MLP neurons of a small language model. Each row is named by its layer, matrix (gate and up: input weights) and neuron, and shows model dimensions 0-191. Each number is 500 + 50 x the weight over its row's rms, rounded and kept within 0 to 999. Numbers have three digits each. A neuron's up and down rows have the sign that makes its largest values positive.
After each neuron's rows, "fires after" lists the tokens most often just before its 100 highest values on Wikipedia text that the model never trained on.

L7.gate148:508555485543480526568536435477529438406484578622502469498562492474495479489487506614536558537460586529553531516496468477516469438421586456449507533615440535495459543503527487535398455450439482575439518510487477473530555509500460477540454472505499484475573546497555534541399416602558393551526544556520499541440520575458529532463481561497423525497484482502414528476532569494484508561461524525518474532497487542549531534592462535473505551488545534567517500579411555593453519454564493453643493425669485502493535534530482463374445546528384516525495571478509557543558511487450525554
L7.up148:529563577623490459554436472489512508422416485462462502421541547592444549435577554602473483551447551485520463498502506503586506497516541509510540482486504518496508587431579494443539483566466551473448510476515482385419420543504527525443574456509530557475427457495462544503427435572558433530545492515573476491490497480524516436413492530391492471483427460551515521460588439500498485510477509521460450382528413445549488525497430445458567632519441517519418477547474475483475538514485438580534572548538425537531429569430546515521555543442492464404542495584563537597549473559432506507
fires after: " M", " T", " H", "h"

L5.gate243:498480489525471526515543490402611524444490530418522513467517499521539479580464429584501467552472591524466475520495522548674495528500549561519497558562425501484546524534460456517561492466441573502580532422566508506565474511502459422488482439507509457479514513538497514545415466489478490505591565511402464492498480465542535428515471530480533521584438525588354562442514528558451565521458481473491457468483543483507519431441520375608483607500630525452385536477461539485402573521480478546535485574485512447589443496520533492560520574485444454462461510486607548448444502571488521469
L5.up243:544553564573558451453484505534484430399455546450557502466432517495452463476497475597522505545471565483504487604435599528597424417542506462512538475551564496526529529549412529508450536474514527507501434549512459480452442502495443467454503410545531513486547506390477516665434523531494547532539446391438511481534442463512446522564523497488463521492465493485536506526451506491500535550487447487502479504563516507560480505544388502399450445485505446556416550397449468551494597536526489485522602493586479476642418508605457492428489548512452435390576468449443443472495462455500463503
fires after: " S", " K", " Z", " H", " T", " met"

L8.gate35:561543459414487504476515560456476539542402493503523518563454483426455471433453497459445552507536457460596573445477566512561497520472440528459577483466523523376444536492409467517536459514548480470532494485520524458460548533443467477509466521457516502521451498430532465506511591443563554485555509503558545525408500499460529472508537461555623490528462529609467510470539556534489491553563530470528544597386592585499490523526492501520477457402511549547513579464528443609492520536438638571442447501449447377418474580624465494525467429558549605528505601452488495511455526535490527471
L8.up35:485512450444481436471569527559470437459456408510483498505515483475551561518516560502490545542488521454429510454601539478407433469460494453395587489494439493536521600506445559591501514420533484488539480552608560520535549535587551527436517490457387442495497552467507587481497542548446564471447505453594510557511484520374449550571508454500472489442405526501532522466537575555457659532492497510554483505552488545429479454638583511477475540537531438521505447534494467471508517542466565508447557520501413480492514505646436497500480485550476542549438600488498452420511519426485478563
fires after: " f", " F", " ar", " s", "f"

L7.gate44:435541428537502591525527391548595508550425514541504581476464473465499524551496424533475542490433581566567479547540532495498475527540497441460436501511552452445498443553504541467502507383506588422397466465469569475462606482511469509478478447498497449515570451545494467466355572486546502500532440528577507443501515559420489456453577501532604490531433413575504515539487569602455506485477576495504527502460488496532522469494463619580459537500560446547460606446443479477411484477496428446542514578488512503509499481535563516530491434521526529604508539369542438507446501564446563455
L7.up44:499606458482446461502507469422469572550479525466540497489580372583413547472485498482541473553445547551436537479483515451510484490515513557542454605407450451535501502588521476541529430424555514479491515413513520476470534383485439347436548491527474572482432475499403553466493530545433548490524444509535403479600491488458503484467467576439553477507462562545439514539501494612497482529439473503497492530406472567512452531421504423520611535537550496499505513442470501572544468558513505552492490473530481518545425497619428468430466448469472418499508488514482504426404460608415462523
fires after: " s", " S", "s", " J", "S"

L5.gate441:540472498549483550513524516574548402450490400418509417532497423493497534584480548542477478487408617556525476462468551471568454458464473504500443473448563484468475477469557484528614524466467530529528447436559497527548398521481535614532504518601608455579504482496497487450486508432497570520427477458582569505539486445414472527481502475470497494502449520551381501507432543441505467454493526548375555457433458416515502433459492448469466496446541476516516517532455485503523433509535505454385433492443399554529426547441510564413457503381489471497489597541482513456559489430568565563
L5.up441:486579550427468462467539523562533497486484490511460423553510497445496537562571596515542503446416499420451530499451460521443508536486396562461479571512546481399501445505529510442612571475487471525455515482515525504484479420537540468480545586475484580448518523444529488356464477579456465553441531520496514457482506533578496559429518490445582517498506476535558452498407583542437535541502434505533452442404431521491550525485515542422519533482414475504466465577441463463573498511513509559423482455528503674493473489526602489544532499351618613526515505519576543540473544529473534481
fires after: " T", "st", " t", " trad", "b", " col"

L5.gate48:496580537615480534522544474427499526452486521465458539501518516455455452450490424556447525577604551528577384450488430495613499468453474555479445581559505477561405452500500545573498419562436478473496481494455521517483493445447485496585536534543449485495470449462424364439450533585503504519493554531517509496528497573581467481456444481419509553557470458391540471433536461498419402553401420498472523473537470536449503503510554485514549485470477554428470494532455405504476482491495505542481523518619487543526432593464501499493468487667482567513511493402474484504493499591510537404
L5.up48:516483495530484548559524526487537459551513538456497487404513571434505441436460517560500480515468513482444478462480458512626497439445471432497473524522423457558453500489519533520457497518520434458457471462471428439557515482531493479476444434472602550493590449526373455485556520545577540518552554465579489433501520437556644586529554528526451468525570497454437553498353467486515555504476513632442456511502497467478531475434537473497541565558579492554454544499534421488409547559474489567466456488543550519504475495321463474468427589449489478352548528546473516493449525523541454464
fires after: " C", " K", " M", " c", " T"

L5.gate176:463586557616497468445511419580515511377492562448454436465470550514526415452565444571478528526470652519593561567508500503520531517482498446434505480521515460549582426494521479438502439513554527529454504437452466478584544530547447523478492512466470493491524494433603521562452494521578520548421524479523492479526546517518530569530535420553556521546478443467545526509447501477474473470485471428531444538426534518513580561494510476581456434482466424513502541397532507472475496594525550583507336558496493495478474566517426436537505446468628429581533511462565558426478463501498605479
L5.up176:476452495498483490387509455504499479540422464505460474492491488465484438464527465503507562495518447504572532453465594443545551559442510540442510516471564479498497459595584449520581523558506533530484461451411576393488552490461473632539415519509545530488513500501510409492563539376542534478520476488537495448561592418420502451466545515519511505461514469528471503506547554553582417524489550483496552432569569475580560474443519533530449538383603546608520525410544485512483439597465479487547390497409520358474523530526528527422458398473497533517394577479476518496453494500469537498
fires after: " J", " j", " S", " l", "S", " s"

L7.gate168:556565476489480507469505473517520544450593561488487436565553485549541450536537470487571566479595485501481562492534490434543491498479492506554532550488462447481599475500496386458430415509536495546532514483478509500390478464515485482507462560483519423476519608407548525533480485608485460449452522453519416616443558478495545518480543482481363566506621456546437500418556503453555549488460427491594534512500546528441479477531333548434510617438478435467573407456558468496448457540465460399459496519510459540480562607493494522478540469532436604546550523500545513495497539518493514462
L7.up168:521459569502442516511414483457514480593532448450459512510428487487497497441565527507463574515549531515528530484582569402432489546387488497487531529441459563497534511412536441471484426454514493506508519550390518499452512539541463515369514518519573465462539535553510466503479461569514478495586508458480498584516434339445546478496546379501506458519519521503582463539423458523510478493412447582505485514453476502504381462468583500607442482418459518445426526487469553562545456513457488474528425519586455456462441460538478527541540613563586587594501559479533509537449536445453499596
fires after: " f", " F", " sc", "f"

L8.gate149:472443523545469497540525586477494474475422513522491406559500540520566474470498563400596489500534557541568525469511450406448515572523557560425545506553363515501552538551444496511357479565474458499405506506462427514575429470461439482462530475409458561450492529400519473568495498493568513539471513546534547537425432464443508467520481474503455508573570488518572528522554509510609542515631487432517458564472418491482542476495478512471526531437470560437567462461544499483479598511515515453533521482510508554492473556497461543454439446504467542594386612508545491477403601528458566449
L8.up149:523487553542423509504595535557553569504494536530514535395517525555534498530535529459480449551507589453521445473448461433469461529486446513464486433526522475459543565541382527462499517532469461542507556462445512542546432415470497533478445523479537531428475442451471531572533515501508481596468490486560524579482423456536488439531490514473556583578502468572585552472619478549574614555524419469518521516495458579531556474518565465379610514447385549552493505518509501427439594429482636443552512428535548527473517479474445501435470410596476483606506530545538457484523475501428504452
fires after: " c", " a", ".", "I", " h"

L5.gate8:442496497536540482429493435460508396375449505468404403403517456440498485465539479520488475469475540505546505481559518461469438521510485479482509478562521472419563460542450504467489429431434452587461543468543514467409509481541393484502542448433550480501527447547467461547440522499505459450500447497462619428396496512474562508466476538456516517406648526597511510420453545468467562541507510414508576606459605545516504432536509469440479450520572556517525497524522542380542452540465506487450419476398533522496508396518449456410464434503526525513458461467454495504532531519518591412
L5.up8:442564486491508500502547539513511598563389451521539410454485466494467511423521574464396485433536494537458480445495423374502551509515614550493517494532629529458548459564455421627514527564517495515521541522469567413606599440435520594558479512377606455492482457477427520490538430564449456520484441435423471520502482458524493448470536465506511511493520420525467519582476510514355526526515472528384570504431503492463506468526446564477551537579543571506500461456501537522476477487506510448511478519485438537440420438471514444471552492552474524457502452496465556464401503539494531488
fires after: " s", " B", "S", " S", " (", " A"

L6.gate467:563462628561450542523477483490619460426610563508527532516480558452438438529444460596434586521557489459452554450538499455493498502424485577515530493531433481453513494554482494525565426509539518529548418538571501464492395553427451501512496633463505462516546432439460493550524539524473410562503498468446487447541560474437415488496507567551518461496445601477477521433533543562517527515475499624555520423559532554641484469598444475563521488464522486512416507519540491504554498515421483502467549405580395531446508526490514464509509522482484445457406485552483459528409512536494441463
L6.up467:588486612549447533529538417434537588467532491482528604473542542456461473501548480484440594513575433482528514475486467479520597426425503541594467479554468515486495524548488423554486480499441527416559437512503547444462466546521556455514452449453488505544563452391435468472442561479536543554460538567506484528598535436433493526437504494468486385519531526501544499466458554493451503531522515552478467439603488546498549369517385503512548549552539476536468479599516438508444497547420427503585651514530472540541507492465529489506566483515504484553383475571499483579456436503407457517
fires after: " M", " T", " U", " Med", " V", " F"

L5.gate231:417495419540447524502431515483490466433466479450542399483422466482571512528456543539510537537447556541607540427621580454571479480457530551467561470505462512448478426484410439569550463448470544590409497525470504363538460502537448401438494482469478508505553420544527466392534464499450540488497402549418520385391561528437556461471421500470540511446545621468477440567590508448487561486493514488508561439391508521579544485542502491479515453569573423579479503561533560525499467547514475550525485450465472491456561498576488469481500521487538455453538455466500473527448523505514513464
L5.up231:437542521367543522594631486502474540593509461521555435502459489480614462531466467572591497468480467544464512408493429440539563517429545506491571616451496497494526486578489552488564376483497576524434419461501556482550513536481452514532537534553526422503540453511493438547497424491473447534542425507469393508465478448568490527570445484568529454522481454446508416499380612508494524562462534540500478456485491568494551538581492552547478484418501531492567460545438401442510572442467557566485546507497568490504457429407578463470520529507399505483485496569466446487477526460483471513
fires after: "ut", " s", " S", "S", "s"

L7.gate413:425556577566483561505517454439435493505526576595531571506527453415544543525508580586498458457524492540568498460462500477544519578470526549553485548539560481459485428533476498389586453546524465524490532512501545445495579453556398469611488528445461442379510533465496517466507492448546468515619363525455528529444530480491541461532539589468440420499479462451481543428508434512470491551541412495444548476483471472431457508531460565427512474522517470456531491517424467515534481463517453551524550541518567436628539490518476420559476501531535397565527605535534554445576514553560612478
L7.up413:447480519522498435458467456520508535497485522451481473473482568510484567463457520373453564445436559465489593479460562487526458534375469423519516493527452524534545386466509431479464496494547435557418413454532506512496430460432554445490457542511608455563485520536458479585509516492410470468435532559546505432582517497481507497444590393538477450511483495488477544544510498566524540351461487476536402483535407514530517500522529510609504463429431427472529510553490495545527521441517446490477569524489492513454549528503421428494572425473531411503485618497434532619378517491471459591
fires after: " m", " M", " c", " s", " C", " D"

L8.gate271:457454491383546481531524517408429485466485487538395482520491457510479519538577551587503598462501439427520470476482382461483601569433473456466491545454474487535617466444488487553541455366637591512528462570539517525477398548615548614502502546491470536542440464552448448548546518535505526536436539515561481474463457466513503522516525549515531546447456546459470484514564509552560526481555620532563480556524478432445453493499512576475528515501373544528408504467556487561528472530474485462459497537464430459422548458492518471524555517523503504537486514536559543628472573508514545430
L8.up271:494532520460551523462511535477514484577546496526531429485444432472424473494489535492499466454575424472526541514384594429466425547496464529442603505499397455444582559596532579488513527444502526502570468581485542481540498560551510509572493603394521598453530560472475447532487419499503411402494474492584572474390550460438480515538519478483485538497570586556499463539514425498570444496520486643461538506539511474502548370510485562454444529493456547435416509496600476532550480475535530485431466604491449465500461442544477556570516453629510471513484526544528487471542495479508482466
fires after: " F", " f", "f", "stit", " U", "-"

L6.gate332:514437389425524491389488519387459472375547520556443519594574521488496517542509516414405569496526498557505524438495476531534516489444450472474499546541496499490457528479505520477455415637477469455451422493511528421479470430482532574441542584503515427498560419526484470532514513441573597519463496528520525506490468527419556528560543559488492509381561582423489445492479515522369449429504519416469619520491542440463552392540569455501571518528580590475494448494572507474454439515494465542515513475550437483496519491546446493403468475520526533526464510506548491559481546540389483458
L6.up332:461522527546471517486588449495495502552494533481481480522498530473548486515539480511595476545514536531436477564474573440560509507519462574523562479575441448431431467538504484486448504592522523572462497499508529501517579558475362518435478486533471500503548493541423437550339535465499532547464495537561413506453485516604447491475440475576566501475428494511491493456505573535501426489428505493449401419449550417580510461430528460497518501531429470440492424518501480494503467609528569540619516463628480529486447520548411431440428636465513463589502515399525529494475561481412484427
fires after: " T", " t", " S", " B", "T"

L5.gate128:550481457500518488419559412576518580495530400475436437528591527404457442540517480544509425518482603475473562571524480487474518560468517476566447573603558526510513555483625507587490572430468499576510469536505435504606400508444564565533515505592424513503515523409539545479539560459525472488477465472498551580475501464545483508404442349573480486508488519525493532493519412536460554517480531515518512466511576455528569500474499480471491532475446523551441407476522474450515481539445508485474468560446467465558444554478447475373443499457552628441429512496506506499388474502564455484
L5.up128:454388442469549553601480499445541529566437470574521433548555526574532459545429490511532483475418490581500521530476399438416432494465477460430553530484498507430487473531454446427447480501522437455473504493533487567541417525526500472486523445540510510491515456496461510397561480453404499426475636413478448427485452518558520545461517557478483478498556505439586544566554453489482490524491453548487446455408483475504408535453468593535572535600467489492516433505481495467525487320479468512480493585445471466446562423464428581459483412560522499457413539473442506441503486502462428440
fires after: " T", " c", " t", "pl", "enc", " r"

L6.gate428:542536547484485467436535481462494415434481573484455480479584538567594527422515451500519438534526585456497456400491563389564444589470492516506503557498478515449497486593464485496503523426497496482523532566353442546505574425533475470548499478456495468512537450499516451589541509551484467497524489502494493431555491422449484495552498460541430449509513493617492527569620454448449443480459441567520511428592448452537530533454494500508493562556593517373449556485544492535578495466473498394466547418527510464582439593482500472524610545423532499546465609526487423538444500463562522483
L6.up428:407517556509540474595461473529555405533465519459502409455460577490542501501502461496525465559512538558479399531423477474461596532493519500519374581511518544543535429514482537498527576390423547501550548433463543498426550545505545476502532541547437567481490430561459533554454579531513580587417439506605447545557501448528476579565406570496468453555480539499512460474561426494539581410554407566547467544500486473474430424421568516516531439463477437489503532493561532518465461486472586524438555552490586559551463503536541527509488534533499515465499477514587416491559431432487451571
fires after: " c", " m", " h", " the", " C", "b"

L6.gate235:515545515584429429574538511437445556476484462496525398476462571455428488501480491533560544597448573521506427469564451574492489489428500474481623458536450529526436588534448522485411431532452478570492540497519547530494506473546521486462493482440448544601522547447517510574405455531577533472518448612474448463378490483574479520472544478408536518527431474486486466460493510577500422484464489510571543371514557401467480537490471520517500433515467443466490463507507467417475607512500566506574525443501532434471461549405540451568568514496506490487477470508650505442508447538502377511
L6.up235:565506489558477429462481513598502529515504547499463537518489524467558523554543482566496489543500533522470399523497503468499444416494546420503489523540612554521509498461536605429408458484538517584528489438461474512480496585502465503514592400544526455535475511511497518484461453566482439508453429554576480448413451414484526570481528578440530407368471441518451573552429490520478510509455509378512452474488603518522603577473574458559504509540463432441563499499519650495430487613426435511523460449542441622451468502523521548463549505481533498511582523437497513538472420456480509454
fires after: " =", " K", " M", " H", " Q"

L6.gate373:528422432452483468472464560546500507530388611455494461454438424450534474540404559469492536460472576520512454546550601566431437410494473531391500485575508430539450580505491438438465573607498486481470516491565520492440552530581507428462552514478479458574425481540526557581444522435555477512346484496530500495521482580474513535591505504560532380471456488501523450485457487535450493468560501511462533450538539464466425567527534537460518627458467485432446594460487473530600405573453536494553545574472514476555517492446484422503492568494557513535560472502421522504517537499510474543
L6.up373:487457400576388527417510521504492470440405449457473456518512482486566547414442565490518547472515491469521410466519472507491568440510432537483508473557472537625503561530478476467471519513432525511511459357549432455501566481498519463438526479477500503547614489553421460464441585482481520435531519531539524429424508595550410506497567456553566525581503476501539471544512513464483495502514520506453494575423460541565499546449519634623542547452589466462437448572516586485490448540465532527527564539514523493512490417415572531443538543437507387599504413538444491456540530517483541507
fires after: " L", " D", " B", "n", " Med", " H"

L8.gate29:435505497452463538615463553481405606498434519486416486464475538531474450557537554410453457434550471561552566479560600445527553449571460556518442509483438459519474513409477458460560464446469469597495538533536451524561536543501526487539496389505438449505503593552500436478493550460511446454508476553552439505534579501443354410447479526502509504483446459542606430552451482494496525578443484520448567508543538592489443524632560542498506454514517392542526449486549537496474461513472490449449455441492587544502501526426502521439527443407515562476510563498497597585480546531542482468
L8.up29:581448595530439392560432507358357457541554493517554421511563440470639490506480494589409496532515453463486489530448477489489500436556470508552485503534438527559484613450525476553500439508437511444559486514455387504511492557533525517492428437528485519495521487521466541515496476501555521505477529502559526512590471555519548431484438444447431539468546488465521473507489543472478434520524441504535507421438556555387508509579468490481508433488443494488565446479512492449577430527484487602451472505432443608381464485481514471453452440530386604497440540421441494450510503487480443518
fires after: "2", " ob"

L10.gate259:566521525498510576549525482476433533505475471570422485527521469486463532524500574497489473466526537562480442524482479547445470496584610504464576478491441489523531466498418550451473565486417505544547581519527451496428564482480459452439483508463488477462483416553466523574456420539498473627508389469492518503445517514595391454534598441528675567515528562582530507575523507441477495495453537501491587494493468522549482534485525481419611414496606497553400504482497544509592506531357497459526472496507469516546540492608406420497457552506495547552464553521472487580486505439574512499
L10.up259:417540515520535525463505419536491594507554436517514457450501434478514482549545419520503459461468455478618528561558536495486573473475480510463440594499500387526606431497481453474429521523393578515466543454471551458458508456457470474540465507637540481447486474526531491484538445460569484414525542625479500390452513549521459458559479481518535478484475538446535502580423456551391512476451600458427533445593438543509546443482409490458471461476537524550474487507515434504528465484426615537427435585530371444511535474537463418473502488500514587431400485518483466443511494528492505505
fires after: " s", " sp", " S", " Mon", " com", " l"

L5.gate360:449581438481503535439536443496526515532501436422399410558582499593471558584525500663548544492516404482503553490553488426574489442456436536490590525499547553574525512513441430446506512496541476487490477485553502517408543442491533523455490546534493528520458596534461447582507533491516504530526466575549463502484478493510590417479453514540601469409486530471501422473567604594415538552541456434577501495456489545485451494474491517525444572414552475555454519393478492464520562449519521539476558567542501379415525546487558486556548503524535571509471468487441441420449552485446550527
L5.up360:482512580483487594545506600555445502400458418483525485474577453491547447559529600460465614534506450512504561435481479471534443423535390613488524511581526418429528492570535414429496479430468515499502510470557530500569496445463546541530565465550514541420543461436543421512477553511499487512572605584528499457510437481531494566544554551597448577485457561520445400479487467498496533522424543476565449565537525463510528468555503495471433501426527510545525505464470484443463424497551589453539484518530419498557554612536448424386493487561525493558406531440491517503468553529480464470
fires after: " f", " F", " s", " Br", " M", " J"

L5.gate285:434485504527476449372463420463494539497476557513474463476467505456445546452553553569443563487452563491488517505489424543434591564469554519500560450532507434457480505551423533540427379527520434471470492530489501502487556516467448545512499535467468443567477495481482513490470491532555520541465551530510513470576505545468512456457487600528478494501502605469521564393562471553487417465554513480398448522495561446456580486554470465538565386468533414463424496567497400530507474477477483389496479481573536514528548451410492563501377403612580505455455516553621595573529445565517462480
L5.up285:491483487486503413415568451497555466458530492467508442441414549526530485429583498543474484510535589461546542426473442461449604448471393403494557453424517489468497486582539516424506474420584553503467494482536475529447528516530437556537453530485417485501568551503539455542373562527541538529489589521532530527531407549534466432469478503568494456526541545515423605468510473518519495486516423453415482621488470461558630433612476431553470413433560477488405489544529417599528533479464541477509446521489493560560517471505508495500404479557478542447548549556520551525507487415534479496
fires after: " D", " T", " t", " Ch", " c"

L5.gate106:586505562529525536387527557488542466530469385558509481434455508535463555495441516514594485416496519463526477521423519442468467542395572426487477497538568586553519499423494439529497473510499467424524509528496561570461595454489504462536514555433522541595498423499588522448444581548510557595442497549408560510505468478525519477448455563467559486526489495411514466429505378507441510423523397508501517458557443496500495489533489495554457505482411515497509578483464478491603468476544601490518484519512596449526508532442600499444486380587517576596404579497470563500487461476484541478
L5.up106:458608489543481479483456451614516471463509459556438523430407572502483416479575512557583502545503522534467433559524425525465576473507513476520427493467542476485509553457457454499526559499536552501546470513478555425504629531488564550482516538481448473507461470463507512533449554488524422506571416451452457489466576464534530505518574484403405500429487406471618516542497476498424404442546413543539479444459474452487470509548438508528544360510519489480445397490515526621576433503563448513484394514532438495524483615527513502598517520453547477457445471497538582525481451494527597547
fires after: " L", " l", "c", "l", " D", "anc"

L6.gate121:495463485566591489463518485451536580452532470589518473526431497458529475475499530534429497448546506536474515528517534531514471538589563471567539496604498440479514455473543556592456454529439511529542445451384501461552553516560539514477534508538433376469514461468482509588457486475548547442430514571476479496539450484522541452548592520493500427492460557527515481565377516515451470462539573461492558479600479425510414423398497608550464501440513467466413576476510482438495425502421578481519523530439399442569487463453464435374439504522542415514384465563526584539480489479482567512
L6.up121:535457538519561488403576501547553559427406491508556442510537489462558472524447490504525460544494575508476490448492424523480542461420499491522443529559580478533522520484419536606497394490564480568530491429438584485484595616420598484587476454417451494500511544584477544506531538542560521434541466559592424501523487497520556533507550555634587544539499502484492478502456476524447524434526526484497473528567493522472537400553477532445476568492513581527498513592611542505460544505514553507481448515440522426504483472593392506569581463534517490476462498572483632492530459472536502601
fires after: " L", " D", " S", " l", " M"

L6.gate109:508451564479538546568520517437425507457427539516511492494516502483402515480486489455437488544595543561463382527419494495478490538474589607407453486480439386499530534539500385519593401436509468531463476555513465478420519413462518493565577522516504582540547474543474560483432492512533511546530552383510572464470558457456507566582543451456445477466557595473515503419492488480512497484531573626478506548583532627560541540609483451466450476427450419458515431563517485589494501520517485579519511542480545488506570538531484507534480588553479528537516497542522489455559531538489583443
L6.up109:475561464506502473522549499495404478555500426435567560543422546485510535520515530431436451407564456480540489467467562510501511616538491539471425527466410508626506507518425539479519537463522513423442501616483437533544463549556546537503500496417570530468481402586382565465570520454528424503543528555490460470542454402487567522405449456457490514514457480486526559538457511468454521530601487547461540523600384494555508536602478555497569498532524455477600441486496495521596537590477515396478571483537411492496482475518512527508558521550468479585406562529521559532501510502435512443
fires after: " U", " c", "-", " I", " \"", " he"

L6.gate122:526453574514444468397464479467587507535592435531528582533495508523518535512467479538484502496525513471531462387446481483514564412426508465454460455545487514457497439502418454515516437619496518449477422423467495522477497522513453517521539516521549548495612583502469519446373463521626491552519545499548603505509460502429584550424475480539471570528431520545568489515564566520531501533558521518507525582560553500522528521502542582567475535479474536538473533478435430444446476481429486417535435531524452507505529569521481461439472513352524420618491421463403588502478449473532623482
L6.up122:467493457544549513567453532389518501456573585604510511474511516544443492546535507483562482552583536534521521527514550572530531576531527490453443432496467540493487499508539469597470421485554530531503478459410539583535529527421612533500473501566456317478475570475541534508434496560519411503481449521440547576544397582444520527478488452553469445475517508534526486524471519512434520556531536445550471564512471462493434499505509578483590439486376481453472438400498499535566463432545518516484592488441464558416570581602464438482516424404545456518529521515476540569499454486547457428
fires after: " W", " D", " V", " T", " L"

L5.gate135:463511525532492534461327503464514495542491537500491466496440522509541535523472560519392581472522522523525516481500499494432515557556574521468537497548561491467516496468531515502488490583448515484510458459458520410498552472438418502496536431512494488505540511593545432476492583511502547507569456491391610599565487549506528414488557545502601456567514555505541448401512499557490490500636502513450576491492516465496498459459558443588496538439538474474493461494552401421515389460526461501495498537412605539589503516561398434515489457537588574488488509578496567455499594422596588566
L5.up135:523506518367417471514447446515443571452451550563454540537500494556496471476578540480467535502501499547391520526569504543496581499566422510401498451461521485464439542516533530465581500526523559521515533528568518556508626579500512556412524584435550551562464498493467535468495465442521474473415579440491418563518489452605433592503560511465488509517514508544513559430478463588446474473561484523583425575521496455551428450434511520479546398502446434549486494471509455534623545476461494548469455478546476394436539487456569467531534465535594493545525419503467614551507522474557598498
fires after: " P", " p", " J", " L", " V"

L8.gate109:462472490465566460569456633503456481495525494523479530414505500626490474514548534511465522427505557539430454495564566574528401475456543475598545596484423509528485507446499493481515491546565472485540403498451455456410570452496562514448498443520444431544592483510499437645508487517523482640484511558556522465548490617518370537550475562465495539514573528398550431465502435458557498494548515494533508466486482505494488453499545533437553482513549473491526519510542485405475499526548513519465527440534586447497509608588550580438565510523535482463554518548522575498458476434584575432
L8.up109:629574496516569494542501555498481540458420555508411511425477451579539541474518376564555566530455594456531542436545561495547431543452382497546554538492463434489478469495467480472520432551544614525454430495462476465509519424447380495517463423428505577426535507564463466502522504557552498531451457507490440501509546654512503526484521522426466451444484506512626495501542555439508512507527543482553471533510479526534429526550486493446482538416418523414517532531585471496515507566511470523451517445521528517500603480485451492458468530523563570526405517597495423606473478408535514486
fires after: " o", " m", " O", " ob", "-"

L7.gate122:410565556519516553488518555535551444470463422501471435466513492533477487460569520533496479540545516506388471478547425414565519595461484541458540566477415518557531549586477573474558484495530495502526527588502439493524539480567442544507478484506492515580393550403387533557452449504479512547520551427395571411461540533592473470525480504452552468474566497460470570480517430411537472471525578557552400517517488480449459440511587479488420519514451469411366460582505492497522546519566465430451573540468470501488555511435433474420478462504478421402469467546588494564491498509527575457
L7.up122:398490476517526497529484485493582558533504428533513489550573441625576562472431435631556481523484480513525464496523577535542480574482464483501508412481525513553533486517463447550375480555573454491523498450631518489455425445482451509500491536531551394554438537518590461517450497440498497468435469510510540494497540584476414576559476543536382471545508520499495492512481572582482543523546481509472554531458474484425501416494540415486458585432487479532527587499486487392567461513454432429401473506373509427534581548477530466582486509512475471581446535526488554425442451526498432472
fires after: " O", " F", " K", " U", " D", " T"

L6.gate82:533563550543584560594574431444537544485534551549516497515482484516555484580498465560517433507572525517530489563525538503467408426533482558541487472460499462539413584565430481507410491540459451595598402438394498448476538433566473347416512446479504573530462429475532498428490527428500479477530478481397524517462427555455483576567455539489469553472426474535585512539557523532428613581415523426441483565500612464511495489486446515496487495427564514502484511480529536524435503518461504460549440495482494415471494497461456482514555522502445554507609524505487515528498425527545557592
L6.up82:449523512471497458529492483489515439523516515508466514610554591541529534470498480614471503609543492415459460498464465528552557557530479538442572487451494506451492528586471485495564524566485495534540482458545530536524475476515513511517535411512503490531565558432495615509538539537487429581524504550452474521515526525481416447480552579511455537578480518529523569519586548485614538408495419486505522479492486495476450419534491543497439534450484416558449507546518317476415506594495513379497478552589608524468429662549559633518500512482533518457511493499521530499622493480511497551
fires after: " K", " M", " F", " T", "°", "ap"

L5.gate91:511469512443466465440541435604546372512533467457595418471406438443576504488461518517440631412455514504513387536492546513544499478411545437489501439478476634448506505477505480485410538553481549546539474502533520516518475534533494520408535478512562433486509408533472522486535570473501481441486482505446505532465537478545467424441536515564570534442559491499544509501476452569524468521480596420586409418473515394501486578425517421483503496476547512511506472492516503434512501434433575436467373513498532567555495461547453490420523393502505555509393429461593476515472517458502500552
L5.up91:481455531477479428511512408458534469477553487450584474504491365379520509546514535427458534467456558394519505474461501492489542485418439458474523456482536520500523495539507399505454521493464540535485500492481583521536565589524432532466459523493531396488538483475453550450559528473475506436545457547432540486501599459455434449498551499551544446452480544508495605491527483577446593498507549505474450472530573434442485479488444539436535557483462510471412487412534445466636429481463492540556413580375548475532518496534450539411398481516505529497418518493575510575441540527517630607
fires after: " J", "s", " s", " S", ".", " Sp"